From a checkpoint of a small transformer trained on Wikipedia.
Size: 12 layers, 5 heads of 32, 3.94M parameters.
Architecture: LayerNorm before each block, learned positions, biases, tied embeddings.
Training: a variant of Adam for these matrices, 109M tokens, 9243 steps.
MLP neurons of a small language model. Each row is named by its layer, matrix (up: input weights; down: output weights) and neuron, and shows model dimensions 32-159. Each number is 500 + 40 x the weight over its row's rms, rounded and kept within 0 to 999. Numbers have three digits each.
After each neuron's rows, "fires on" lists the tokens most often at its 100 highest values on Wikipedia text that the model never trained on; "fires after" lists the tokens most often just before its 100 highest values on Wikipedia text that the model never trained on.

L6.up433:450464491540488584511554478523536462495520454510556480498505521487479473453465476489534521430487510510449478450482449552469485539505496539564514526519505568591565418571530482534521521493535474486476464502458435557578490511459434507469519503497495499512464455493511490469538471515531445462500549598602467532513584449468515554499493569543507464583483490529538497484521580529445502536420
L6.down433:498467476482467570549544449483485527577475570515463510470512539477489516524570515460479521428471539435502468498436560500530490471472489457566580561545510505527489503490386451471488535506468519519491544475512507514536432482472491502509520467513554458515458461503527461558482520525497535487564483472484486503450508490590417500485512456504478499516437493521523485459560490490524438557436
fires on: " W", "iv", "u", "anc", "/", "ov"
fires after: " L", " l", " the", "orth"

L8.up237:512471529418497468470553567531486490596497605508523492482516490470489520486491517445513419484547540499497465545562519487505415517510436473545402578559497466500479487442468537484433498500545481488493509507514555538556537560473503524490455529441476527572449470484536521554512487499521470489527587482544508474548506567552517519510542517500485622504529463492515498543475476468478526472446
L8.down237:557495488563473407478494538475478496523458550497454506488450532542513545477508473518542433487474513505516524511452522497495465530489513553412576434421523565542486515442561512459480565531419472469447475508427483562452511483521520520526459551506518565497502491523484422465485505490563508480457450434486524462549564442532497527554534492426420460513528446522523551520497561529538536542504
fires on: "ot", "is", "et", " sh", " n", "n"
fires after: " m", " H", " M", "h", ","

L4.up596:545512491499453492485408509471518403498500529488425495506470501489467554482521518444519441495499491509477510508470535464514527587488495542580460505553491515509533495448522531556447535454533461529534489417558514528439493530434590482513528410450497586491464502557453481430455509497550507435442501538488541443508513430577455444527505553498470486490499592515515500473532464543489544545490
L4.down596:621482545448561520488462492533499467512499512501482410468437526506497487451571567544435549455619409497527515447520456509428463567484564523463493539535531534584456459437501489465541590486530497474476510511482494503495548465470423470523515486452443508480513509481438479462516518515559504442491462546505493509489529516532525486518498521506486513522561480460481513477495475544510470453526
fires on: "h", "ah", "ang", "ad", "ok"
fires after: " K", " R", " M", " S", " Z", " B"

L6.up180:473459457511492428495505536481584481515509513424470496527487479499508558457549466391482425423540415505488541481494502542511479475530500551512496596495486486529487548553546496454563550471479439478509465522507535566489461532503445501458564430510512490465467468503478453467537457499564514454467532528479493455479462531495513450537446505494537510500417466470561470547560575494487430486505
L6.down180:553521531487536502473558474474562470481517452456492449515425439430498424531534492600493502488512527492515460440456476568530534458457509440519539488510466531445488530534441503529456517455449517508458427493524459433530535422544525523469505479541590466493501499482479444453584577473441522537447514555486520522485536494514436513518495509486511514547502570573541471521532524492499476488492
fires on: " 200", "m", "um", "0", " 2", " U"
fires after: "|", " s", "–", " S", "In", " the"

L4.up91:588512498452473530572551458529474489468516473524570472437512539508530396483487535493569473467520514551464502506526514588472550492503457484495523517550462507487434506527475527510478444476483483512497526561504433489547514471474487504527569515477567499454490469463553485500463431501548469624456451423529553466503500484494453483484498535378520534533497574528531484460539486572491513473460
L4.down91:438485541430467440418498463503510550484522444570576497480511511509503487493549509453502491554534475473562457521434548486483459396519513520537503411553506509523499493459478544542436523452508533437471470447433572503513458503505453418468475475516494549492460434462545504485528486480488480516467563468487481479495531463486507460564550427516548535505537476519560456545565543505508442506534
fires on: ",", ".", "0", "3"
fires after: "2", "0", ".", "4", " (", "3"

L4.up231:549484558529504440484515508539527493527538473516439515514498532451537574483568403522472539415471435517516585504564531571463503548461562542507500421480512512511525503532508419528483552474492504478483453493475581477527487450447514516525488435480492530572488489474478523490478434489543544507503561502500458475555500447474497482494407508554505521524550469466535553516489547465434482447471
L4.down231:431532539490577454481474422497469534562491532541468468523442535491508475468471507483528502452498528459482457507475555467551444510481467390485503540542466487505490504453506442502514584512482514503512521544551541566510513575494575494467488563473570477569486491480558506536492547586525453455518489416466523482436421424449566483467482489518550489508570510534463504623437499510507504492415
fires on: "on", "it", "uc", "er", "ber", " At"
fires after: " M", " P", " L", " D", " Al"

L8.up512:451452453467478459557571529542564500560480509516457556504561526512471541589491516439560481528447491537501566547455496483549469448454486501554529535511544485490570494430487526419477516487539488524460443522471537535466467574476491507587465562474428514506425507461505453496480529509533505520496532472460463481569494529447486522523473530539442562532503495499511510513515482409480466425433
L8.down512:495490527516473494521463484496464429530480523544447413506502528485461471579585524438428460502552489486522520495535566561495466477529561511465481426514514409513448517515437545518526483532466522461464509507484469543515496508577451486469559535459507496552586604524507461390512519496487489457484515560502458513470605526516529472473431539483498451488528473469504480495484525570484476456471
fires on: "y", "on", "ich", "ot", "t", "et"
fires after: " M", " an", " m", " An", "m", "ver"

L7.up601:553441532550468508553421506520516533432488508505526581510507533501487536571475557447394583593546580582551508536517533524535494476499515548527544452516472509528520539484496523590549484511504495553519497506479501446464432472452478479536472489536488490449537469517516499519466514492550513458512473388466488468484466464506530469552523517434458456484518431461516568569513495432536480591481
L7.down601:515445556457558468595535510497493463485531492483386474490531500475494522499506481609471511476522392468440468502534474434495484433481495488453521582534502532534460496529562455544460496457515494511509504490547457487581467508438484536549464500609478457511466487422480438456461489479465507475493440538523558485423510592547491539516518413557532488463504539440498568499506407522473525532473
fires on: "is", "le", "é", "ir", "ver"
fires after: " v", " comp", "v", " con", " V", "ar"

L5.up364:478498539480563453566475484502419493491505460493469489579560534472409558513515489555559498460429512454509552506448517447492492437516495537510469533509506513509490551408561527482452475475451439466504509473498472480452499479446527451486418462558413549510493470458516443479414481589590526485495483549452554489516473480493516513475423527511510520477537608477572534465470486465474511515521
L5.down364:488470571548438497368454481552477524509516504525501447492509452479545486445408536497483521396470475517496492514508580531461514513480502481483490452593521531544515541544502548550477554554580432479476533455488554504456455491505502521504466540466473566576508472515483510517445489557513567466539554418504497556467515495526491462551459497486463589472479458528578461498522457523526499484442
fires on: "m", "V", "w", "t", "f", "F"
fires after: " k", " f", " T", " p"

L6.up345:436490555576462485533526448538508466495458494437492531543514527501498574532506499526524541459540453475543529551502494493531440457543466535528442570491493570457469571436488562447510454484494451476528460553580540540463463423502510477461539431423542536437518492482487478436443507579455588519467449553465542517532507532436466536502488504471506478455514505505495497456516448477467504571507
L6.down345:451415544456484469471510558463569442375533433538540567472421456581553448447529444547485563527493454523526475482507534446486516484567532552488526411449473459527512478498538524517480531501514464512494489563504515514491501507534552540507524479516571503499458485527498435485478543475499392521490508446500545553506503558514516487510561542469451442526464473505449499487529436508498542523507
fires on: "v", "end", "V", "em", "ack", "and"
fires after: " att", " con", " ad", "t", "S"

L4.up115:494535552530482551580512488558442420507514462489481436442519570460469427457516482526571487530474552465454500522491510486471435417479504521454507545516527493515434497503512489448545462462537441513518505522520477494527521531508495584486440588508522430440571500438554492597515486541463463557530509457499521556475514416503471435513475536574563441487498446539466465446530529543458506496521
L4.down115:503459519405477554499508469471485494486498573515451487546522462484495500487487584574492449552568540464474489579462514481573440464502504538446488453484500445466465480529485497518396490520445553505510500523461527440514492481506521473493448471577504546569577442508514461500538531478497458565445554539485507554467465531576499519387574419541539545479495509521498523443427468490523465499578
fires on: " (", ".", "-", "–", "3"
fires after: " /", "0", "4", "5", "9"

L5.up113:475525459519433457522501465533484480514472478484486452533482480509432446480521489571510526547475557425459489481469538509435512475532575558523462439477510522536506517589532477527558532547549462441510496490448524488520491487490440440557488576518500512508507516502526454502470470473577432510452531386523509485489501467469531435545486550495468578467479508508519467550531537573497438370514
L5.down113:415484476401559494494558511445495527497505487566549519490526466504569484581492540563529497524534466515430561432470527459487475481504447485517553502485539534438379485477448508490495427470486507429521579501531521473540513522544517534455531442462526499481524499515477538542576535434400516477500525580480536511504471484556540497533463416526526544527442482475506474441523529455498512499474
fires on: "l", "b", "v", "c", " v"
fires after: " (", "-", " in", " \"", "/"

L7.up176:514479472414447478494596554444524547551503568550542515487474451546504506462482485515497514550470433501471490458478488490521534452502490471582523492524469533499480539533493522546473600464514462492526467516444506534538481521462510551538530470562492540453563494434476526471435545430551456546468540491484520513464452526442561429557452472482494597485488561494483437525514518477448526526495
L7.down176:501503408523420565426559469509439489505507517531498529580507538502456471491510534499487512505496391455472471519513463476465501525526477484524480540444507556480521514472454434535548506482541522551538453480465498503487415551472484465566431428484537451533437483547509500513488523437588457468464555509510534557491578539509498481501524568459489534450445520568517416520522478462519521518477
fires on: "h", " also", "y", "ing", " h", "ch"
fires after: " be", "-", " was", " re", " is", " \""

L7.up585:518484499547514532468497485474499536467505537516523516456473496513532491507536488503548566536502461527506546486494460545505558420492469459507530433496471489516455578530564513533480470492480487590533458505481456498505429514431494447499473541464500547549451502434492455421562462569516483603459460496476484538452528495435520512548493476500438467515474427482440409494496467593437522517561
L7.down585:528556479429487498455563449501547526523526431495585523450509525455507490493533497503491487452515556598527536495491513477464498537469470496457491558469513480480487463494523496537476494575470498462443544507512443514526475555420536486502515471510512467512484428428550447491532531470419466497533448500477483477485416398416420458490510485526504458545543517513469474505521555460547467504535
fires on: "ord", "l", "ab", "e"
fires after: " ", "ab", "est", " con", "em", "cc"

L7.up269:503474549504487438546444476471499449563492506448487569512510422498495498526536485465512491469540511495523530459525505537509457434482473574515456562547482486525460513542528487568502571576477420499506525489587500534528524468519482471490522503524489510513359498547586530486498501542538540490399484465429436478581494528463526490570440455449479470483507517474580537482526531485465474488493
L7.down269:548539486428472463500494454471393460434493536514445460540541547482492459524466464482527488426504520423520469465488525504486560574524471577428522585472550519471524527473513456509457476512491537456459415488535433484601538471474420539534444463498547476510506464458458496494542566456471493534508474463487479536505545499552507504491573500474504468497560548461510435467508505513474616530551
fires on: " 200", " 201", " 2"
fires after: "In", " In", " in", " May", " April"

L6.up128:496424499512504479521475507482504498515488440450548584529478474479483541429506567497524554453510511494494487537615592470593497425515471498550476529536477496416468492524535524519505540535474477520469475504577479540480485495481439483514573521535459502484496478475544425472528415574464550468486505510479517552525425544408547494507493502414561510461498453447575536504501521541462465509505
L6.down128:486453477543565507518537556474453472529473510498545499447483553460482510456487468509441561530494449561570449583468449494602508504501496566549451448527562463495473406575508446480463536489425455466486510531516471567543456504489486420570475553503402492514463477478520550476467472495446501483449496520467498522565504538465479496561479556479496519461459553448523499539519515491433530526538
fires on: "v", "em", ".", "s"
fires after: " in", " ad", " t", " att", " 0", " p"

L5.up184:465527494478592479501483460504476566556522544511478444494453453547528513513522503496536429500530511452497493541480443367535499456527482438429430482492509502501494527611544507575530518467497521467489435522480467514574456497514504422455566518540512563537502496483544456560536506520531474529484517516484433372483475461502435440532552449452525541505496443523525522459470504497528522443573
L5.down184:467525532544423559519562589505468564449487554501489534509494562471515472518539506535519480423482433503493552516514463525557513521507540606486459560514457462542488457503525441508445547498556482453556511564467512550505546471517522483436554467480500441501470492485500516499442484515428501559553526513528466531532527450478467465553493464574543443553529483465454577546513499561495550397475
fires on: "he", "ip", "th", "eb", " E", "ard"
fires after: "-", "t", " W", " w", "y"

L5.up476:491523480474450464475568408553508547472454471571499495484413537562484421479541431481456485533544522511451491528486478491486549520505503496499557424522510567560585492542486437607466498486498515546466512469505474507535425497435580498503476494532476513525549484545518558613506481469476449490417498508567549564508533490497522412530442490443447487517457513486520497459530534434523471469459
L5.down476:513487558480498490548513480442574452509483441488515462470563512518460521467557536561490507484584533560454531463514558508491468506512529495530552513536424495470459545484498420504558477583455478494474532503424529510503458509582509464503530501514538505426504474467571529540497509511540549512455513528426511515468434513437480481515426520534491476546519498429529516524428577438593462501592
fires on: "|", "|---|---|---|---", "|---|---", " St", "cc", " Count"
fires after: "\n", "-"

L8.up358:528526515466468465507503566439521524570551530446450483496496476408484541506516489444466463566557477480475542500474507458517542513507519485534456442535528501512513496563503499485501542494475501537494492559498550455497503496561476464434583466518511541573478518451470498497577463541466492476536538568465410528420561464610526432570533435445474459471465468488515434515489491533499474538498
L8.down358:411500458566443492481487495451453526499552506495533565447603540488587539523484477525493497493463508451483462482478488565552494543480509550418480549472513531472459504492503522454526552554438524443502490533467477537510528427543532599430576556482539482456431458442459539472500485553486426477534540489509554577555519467434500514467479511492487448454455541472490473506530464482476520548491
fires on: "or", "ir", "oun", "ro", "ard", "op"
fires after: " y", " H", " a", " A", "o"

L7.up203:482519536521469452505434489540554490488480568522548589497527593507454500503513504472497502537532499526522540477419552513541484524502395538507529499522507493473505526471485516550490524421496446460492499469469487550454464552532567474525555495527490531503493454543463544458542476486561489482497496484476473438471481465583508517630569480531366521559427492514508484438499449507515577483507
L7.down203:568525499517522494585526519518613570459490469525494514455466521537539533560503544455530521440527506471519491493531483433416441515487484481530543496442496537485515506480502516462481536469542496529490472494408446467478565481564450518531421512622530448522520467495519429470417437402508542479469475456536555453529469516501513452520475541501476469521525574514547541529582492495471516454476
fires on: "d", "f", "r", "ad", "ong", "ra"
fires after: " I", "m", " A", "I", "b", "nd"

L8.up485:449451516399443456442423534499525507565536530532519549483445509500527475531527447451428462535508503511518491529510484413517545529506530534483500552464561484555516532479539527473550514539515484503461466475490551458517538439484445537523593442540503506488508483545534470429459471417561480456481489439566461485553457494532551402532507429438458584423513481452520482585482521464517478515443
L8.down485:498496539563522536492496410491517495442484457461472560472488502491511485561644468522500483517495515598462519497562558513494488475465443557486481517532515505500483511448503546574471525403462551494510468478487552566509503573488555486492524596554527487521499516496447492515558508442523482470479521486530470451495555496512492506490388510440493423490467499559521509582485509473457503513499
fires on: "st", "ch", "ou", "i", "id", "on"
fires after: " S", " s", " sy", "y", "S"

L5.up592:518530514449503492526455459468530510504493525505518585550456523533471481484575502419498448521541538452519490490459514505405532487543486569481485551489526558492529408491472515565474575476411508520550532489469508521499483565570523418511481434507494498440530504463525494535469513507511462512460504550585485511500443516448493462608470476445492503448478490493526525490512594508472461498530
L5.down592:489571522563538488534458457424530537473489513502440458425537462542481473535538444462511509473461516509491500566471578537546505575519556478536540462529493504449441524471575565517495540491498483464551516553500494545447466477492533483482510466452503477532466541476456566507550518501473556500581434541402502498501519541475503491510478501488551423522469440440519518435502404556536517555536
fires on: " f", " st", " sub", " k", "fer", " other"
fires after: " the", " Con", " C"

L6.up50:519496541451498475534473484559444494560524549513479548560478483533480520536573506458529477517505480509455480528523501558505491535490469544515449549572516501457503428466535482461394445428462470465502516479580464518508541530515565520420516534546444509476481494554594455545513394561501531537481554507508546476484475550538521491466397580430581512530495457510524532571449502433511477495531
L6.down50:493470493515580496518504513549491464521542451492478541512477429410498471475564539560601496567516467407465577489610466464468480486510535455502557566454434484483452506469517544527521511500485502482543456511493539484444476479488390493488505439563516496569530463493476414600545525538490467492537530473495509536448487523531506533511497542559520466439527491541491470544536517550508531503506
fires on: "oth", ".", "y", "on", "inn", "en"
fires after: " b", " B", " w", "b", "B", " W"

L7.up38:577531489540553424477492512414502533470539502541459526556452552483489520432534511443507453445492529478495532492496520496487551514423526516502540435465496560479511409497487443500457630449487497522495505480507537467518434544410490528461455522552481500547443507472501555570480448530570479535501532515510495526493510503532552514476467448468520502503540480492547494546421526447469535451466
L7.down38:521467405477477373482541480560493462493565538471471548444506567464511462451536443505559514563524463451497536442460458534493524526493458431520526596458525541460514502436445490525545492506485493510487540493516479527520597518545481435554567509465475489523507475546477517501540541567476450491474492494496530526455488536492533513477520488574525469478469521478522517416480532439506544526494
fires on: "er", "ist", "uc", "s"
fires after: " H", " M", " B", "H", " L"

L4.up305:579479502479482466531489560520422427544506573557447490518502545517524566552529449398476602504521513479533543509494488535423511643494436554501512478497490501491488484463462508510501499440482446456495486508485500457450550456437491544474487527474509518508557513511468512392488461488532521496538506455478501436495481501570468488430450583542507612552490572509491476467502453517500555506504
L4.down305:535427488459574509478579426524517492550500476529526478471475458613515490472557517599456522492556484484480540489466514471448423507507487454514513507485476527463512564539474479523443507443484488453515568548501477498574489516506502526408427496475494475490508464536489539527589479497510482441561538547482502506469475515542462479459556472501524481528559603463540520461565452438485460553559
fires on: "ad", "al", " I", "is", "n", "ong"
fires after: " K", ".", " W", " M", " B", " H"

L5.up403:522478448428472504490448512554480499483512478580478466494424526553488524463533503562479504473484463459407500454501478522442532528557558555570436511474511586536497476534585562494552493504528491434524486493472460522479491498478497516520509471535489537560479517423532528505508518462578495437508530426450421474491483516497599468567470495483514548503449555497538491478516521475455536426548
L5.down403:490494484523470474569543522512501494469497507519501513493485529496504549505550572557602421496520540478429481474462483502499537517552477413525467554541475527518501544481523474452472512559521481501571564478520482550541485405517497457473486507397523488469474514558514502520549465438498474552473517443465495480492520505551501519444489549484472464488444484487501526479502433528456557556521
fires on: "d", "b", "g", "o", "ch", "c"
fires after: " (", "-", "/", " \"", ".", " S"

L8.up507:550497487463468545466532502556448503530489551520445456496537582526457452582541496499453538504465574492421509503507556489515471501441541458474530469483542550590494531499433514532484440522522449580463495530531526444503435539400513485489540594514414512482481496471546514443459453527580517508489493498464520585511469570441513501518553519542450493513503465479502533540557462525470549494514
L8.down507:498577433457529504476539453545495468529506478457519563469523561497479499536489490493494524448549453499522492507455484519484507488550497573526479548503547500493470459501582446601527494516534469446531472493486545470525511518446456374602476475497541497488508498486501498500545498470581490552508586488541478528462466486483566488463523505489489483492539494452569482413517492430507483526523
fires on: "b", "'", "m", "h", "x"
fires after: "m", "a", "u", "i", " E"

L8.up554:491471482448491511423441508433442523450517548552482548475420376443506475483572456505531471511483494517415479582445558459572486519497518583582478562514476549500446481552545517485482487487497509511480511515528478504541511514570443480546475509461501498517517494473492527522533451510507503518433523395519490478500532471508576448441531489479537506454462510505486557592511518575531461463512
L8.down554:495517502450517532527525509436436453547430471477486447459493575562535504477486537495521509572552522516553511548514505449509508464479502544564442477474484487548523463489482508473509431492504548500484488505382462550460474455460526504523499610516556448579477596548492443557503542491454490497484534465504450544474478484479505435462474479442519496517543472489512522443531462445498455570517
fires on: "R", "G", " ro", " |", "-", "in"
fires after: "\n", " \"", "==", "===", " (", " a"

L6.up498:461479518527524497456401534503431534456556475486531572532448509483465517585543491452455533528490448572559491514459535554523561496499526563487593470521561418504528502525495508485595456406499472500538491531489544458399511505395499505473512455505481535574467486552584508503524533543574571522500494461436542530530533489435523511549466481449484466530489498443528515467559488558500463508506
L6.down498:527485551479548528573530522515522490486417468579441479530543454522497511443526518533475468566539483490477496546516557531513491465462478505459520608454464524470513534492443454487594453570505533471424464493523510573550488455497512464502509529515521514514458447497484500503488465470469498407479424505475457408502431547509505522518435538500562503512487475586485471495552550537446520587537
fires on: "ir", "ar", "est", "mer", "ig", "ral"
fires after: "v", " V", " v", "p", " comp", " P"

L6.up166:438559487486520550472504456455508526436502525476584610493502513561471417555532452602466534517468493539573552493476555413491563484491470525493574481520502485437441555466559476426523438484437435536493518531567497420443465521510469481557554508478472491455500464465462530498523493423448532522458479459504470502555557533477523512500488465505466543504491483456528428424467581565506488515468
L6.down166:510471508494544423500498439475528517455492581515514456464503532519502536494543495582519499557497448492466468468459492542559580510510471458501528486496494481442493543522496528439526446512508497462541466487460472510508578546453515437497546509501525563476493447509602510549549516492501512474481514599538484468525445450411480449481463510396454464550388507479508529545473563427554516528524
fires on: "port", "ord", "pl", "l", "end", "st"
fires after: " sup", " im", "cc", " app", "rans", "em"

L7.up123:481486473542416494466453554484552469501495511489506557472437537553463460479443459477456517455508482588553495555476474547400523509495561515481487519520497565586483499500539517463522460524539499542482472509534535499503564457482403503550529503540480546453511487539560460539477513429550475557465490415507456491474557485491517439583563531479393474557449516455551554485583543474508442540487
L7.down123:511502568468562486503483590473515549504506500506533432512423475460502505451567486529458482561497564469561481523520549468494571527513436511615512535515544527476493491480517549505469468536487564518487485502498403575526470470533522536534445577499503424479471512518499476512480563556447495547512495467483479460508430492497548513476461559514470479490504507604439541487479528540460510528499
fires on: "st", "qu", "an", "ur", "t", " de"
fires after: " S", "S", "i", " s", " con", "-"

L4.up574:558464488405545435405533496436452482492537541528546479510469546486501545495534500504506450368538522479515535473552404462478527395484492491484514532502495548498517458514472537539527555490454451437460505554476457504531452525485478458508478525512485543544476498467521413493510534557553437466497485451491485465506489511471488539471433524512481582500458499528515537471467582483478553452548
L4.down574:466508419510524421522519552485484537479488493509480466506507535428501403575474550482531511460495515495466494476449524518528494542500559414510508490461479448483501472534508540508473531496474412493541462543443532484536502431517455464541440448398537445476448500516559574570446480458467480494523601489505559514504564445519535496467482508490526500478465501538497508521541389500523480596469
fires on: "w", "[", " \"", " U", "b", "t"
fires after: " (", " ", ".", " \"", "-", ":"

L6.up409:453509494448432484530463521508534530426498571439519627505474486523527479570540425489520422491486501485473501545519514505515593477482457467523546575492553534457478523452608517459557537505502476466514508454538543470499447440466534522570592508485430549555514478584489452419464531532525475476479408533483503536489511499464516509475525517486450526451523495506483515488496518464533509488521
L6.down409:530388522532484517528476506448532435433513546407479559547452513482503495474554482537593484489515461499485488506534500570537521417479523519455542512570476500456534482463536477546498527467447429531427483542479526470490504554522511475535505464474497538491495484438508481508453512556526544539495505516559549510491438536548442491498480552399470454532514493567460479547456477493452557519528
fires on: "est", "st", "en", "er", "reat", "ell"
fires after: " t", " in", " T", "v", " cont", "t"

L6.up505:552472545526472464514458529514524478548482532499466510513522485550484556488472494537504455477539539525476519499472517468501437501515500539462560508551547481541592483474443540530533516579495445506478583383494517584503472434472483486508565508476475505509472478505565508496487548481491593384504445510463499494524610449501474497432489433497494424514512547479475492471574442457461496522491
L6.down505:485504504448491479553507611486496430577470445534534509457509501507533536448488458545482561496485418477530457458513502514485508521499492524580500545535503519467428439464466472547462441456558529502499513596547500468498432531560499507536557432464539518439520470509506488478512516490464465539461533557468536416477511502441496493464520476486483480504436485454509540430440603459538554543540
fires on: "u", "us", "ib", "k", "ad"
fires after: "h", "as", "at", "m", " S", "aw"

L7.up304:491457483468534448478425506436538516483541553465520593485562480512556556521529487419527455498503436516543512485524484487520548413401503498479563509508583429453518472449538542478531543476481508499458509474530503556479457523510497520505575511495491615575432474449545481533460512497558554575431516534457396461513485491515479537531491524506556491510490447487533485544497526508480555427533
L7.down304:454501516502503518532476503485506484449480526474505502423466527481579383485545468543558451472534502449443495474484471512485537466490551488592519468493538510548511490564462495516482529576516522558506447497465479538575441546515415473544458554507491501530517437472462444557510489463476601529467475454508528519484496489513474504548462479445538508499497488601536518525633558505479474459527
fires on: "st", "it", "ib", "est", " October", "0"
fires after: " in", " In", "h", "v", ","

L5.up243:473480535463438598486504465422452591497483467451488582486453514494520491517540535462479504483496511481476468561436536492500489499496530518448546531499511480534477520600509554496460605450464465488469496548488509523510481508541509493496436487496430500455479469514524446575553566504509536499527500496572567492547514445507510484464465417442508404537485509436508509513523543562449495503525
L5.down243:512489588516477413590472505502439495481456560443478542493512491514528532473513446465523493464437438478502494584549496455587518558509540535501510490592512467482506444448475510530496507508544493511530476511479495570486495483463458484504537456586533471550529509435504526531512459463548445490546520488443512482479480500567420509506484543454527479491549429458465506543527530492505504555499
fires on: " f", "fer", " 5", "ong", "her", " man"
fires after: " the", "|", " o", "ot"

L8.up513:518542511459446483389530475464527516490527487491563465553486413485465503526548533504560440472571550507564466576528501558514479517469458536495496460516507550531489486546486502466457500512505457456511482494583461485478469472522476499532523496531528491438461454612457489578511480475513546484500552573485494492501472510485514474548612472430520547496455489483531464554589527483474527556570
L8.down513:519444510498530488498503534489530443546457512473469532502491487516472525528457591520537545469573453429463487515411475539488572433548465502535500469576527480580517549580556560554580390509472551422462504516483475468473549537457504501509489503477506466476469533570501380485452451531509509511497478465530492544466509433498549501490498524473476443511510513532480466460446596516489481510497
fires on: "ond", "iss", " 199", "and", " 198", "le"
fires after: "-", " C", "ec", " col", " comm", " Comm"

L6.up589:553441434506467438511565536527525461540464553499463468538481504427516537486491556498505547427495502514535521510549436491433390478483494501582468498503565428519537456474481510511447587477522507558514483483492547513512472550479493521498555524438516414542422480409532502481494433568526462453589528509454450489523488454556457468561503523496499451545514512487516554521464525449436555564507
L6.down589:464553623475547513534548555529546498546505480548518509488523497517472486473500516539484496522475509595531491494470534488506466470488522516470407507554477473503492535512443420521457483562471425461498483529513460454459546453462523486522446564411466496461555424586523454504529453406569557440463524463473515421568449547510484526498528503490468503521490505532545520599498539488499504455485
fires on: "ot", "et", "us", "os", "ur", "an"
fires after: " M", "h", " Ch", "am", " J", " H"

L5.up212:547509486472505416468503475522528494554478558555524571509405465490510440434469454536486506475523477506492477495542526469514443489535535537486533491492537531436495466496482515524527575478500468499530493526500487408462497608519506492492567527516548490553512505462504496515475535526530480460486501456526416537474534490448489473636564524482434567465483533510498500492539518468502549382494
L5.down212:493511513488486485512476490515545541516521483582594500549507552456499500527462522517482485529488471465510547483527466411531441469548441474506548484522488481465552506557485487493484494520431521472491526577485565478572557507517524549462481491464524495451541482479509511503559476564431453611534557477481558466533473469536519524453463380456500445444514488556492511516547437506535592507509
fires on: "in", "b", "n", "re", "s"
fires after: " (", "-", "A", " \"", " S"

L5.up64:437462457465516400460510496536513477540484490550521432510465465483524498506507504497487554506548510472533509485508398483469514548500523524567548509483474503498531516498551527519514532417475466464538446518478494468496488558475543496451476458467478485464572493447474495505491463593492415512490544509567561491516456563500444497463485528458460528523505532535521516386487528427528485466620
L5.down64:593519496464482435454487457439506504483476593476481509482581553534431512461446467495534480508493510457551495497400503491573463471437452460535515459454444474498432502546530499454462518502532438484546470524484547468487530488544573498454484451532454500496494465518521573501523551490517405519482580468569510440482511441533532503567516403464509521459478559490587594494516506532554544502485
fires on: " W", "w", "t", " U", " At", " Al"
fires after: ".", "re", "I"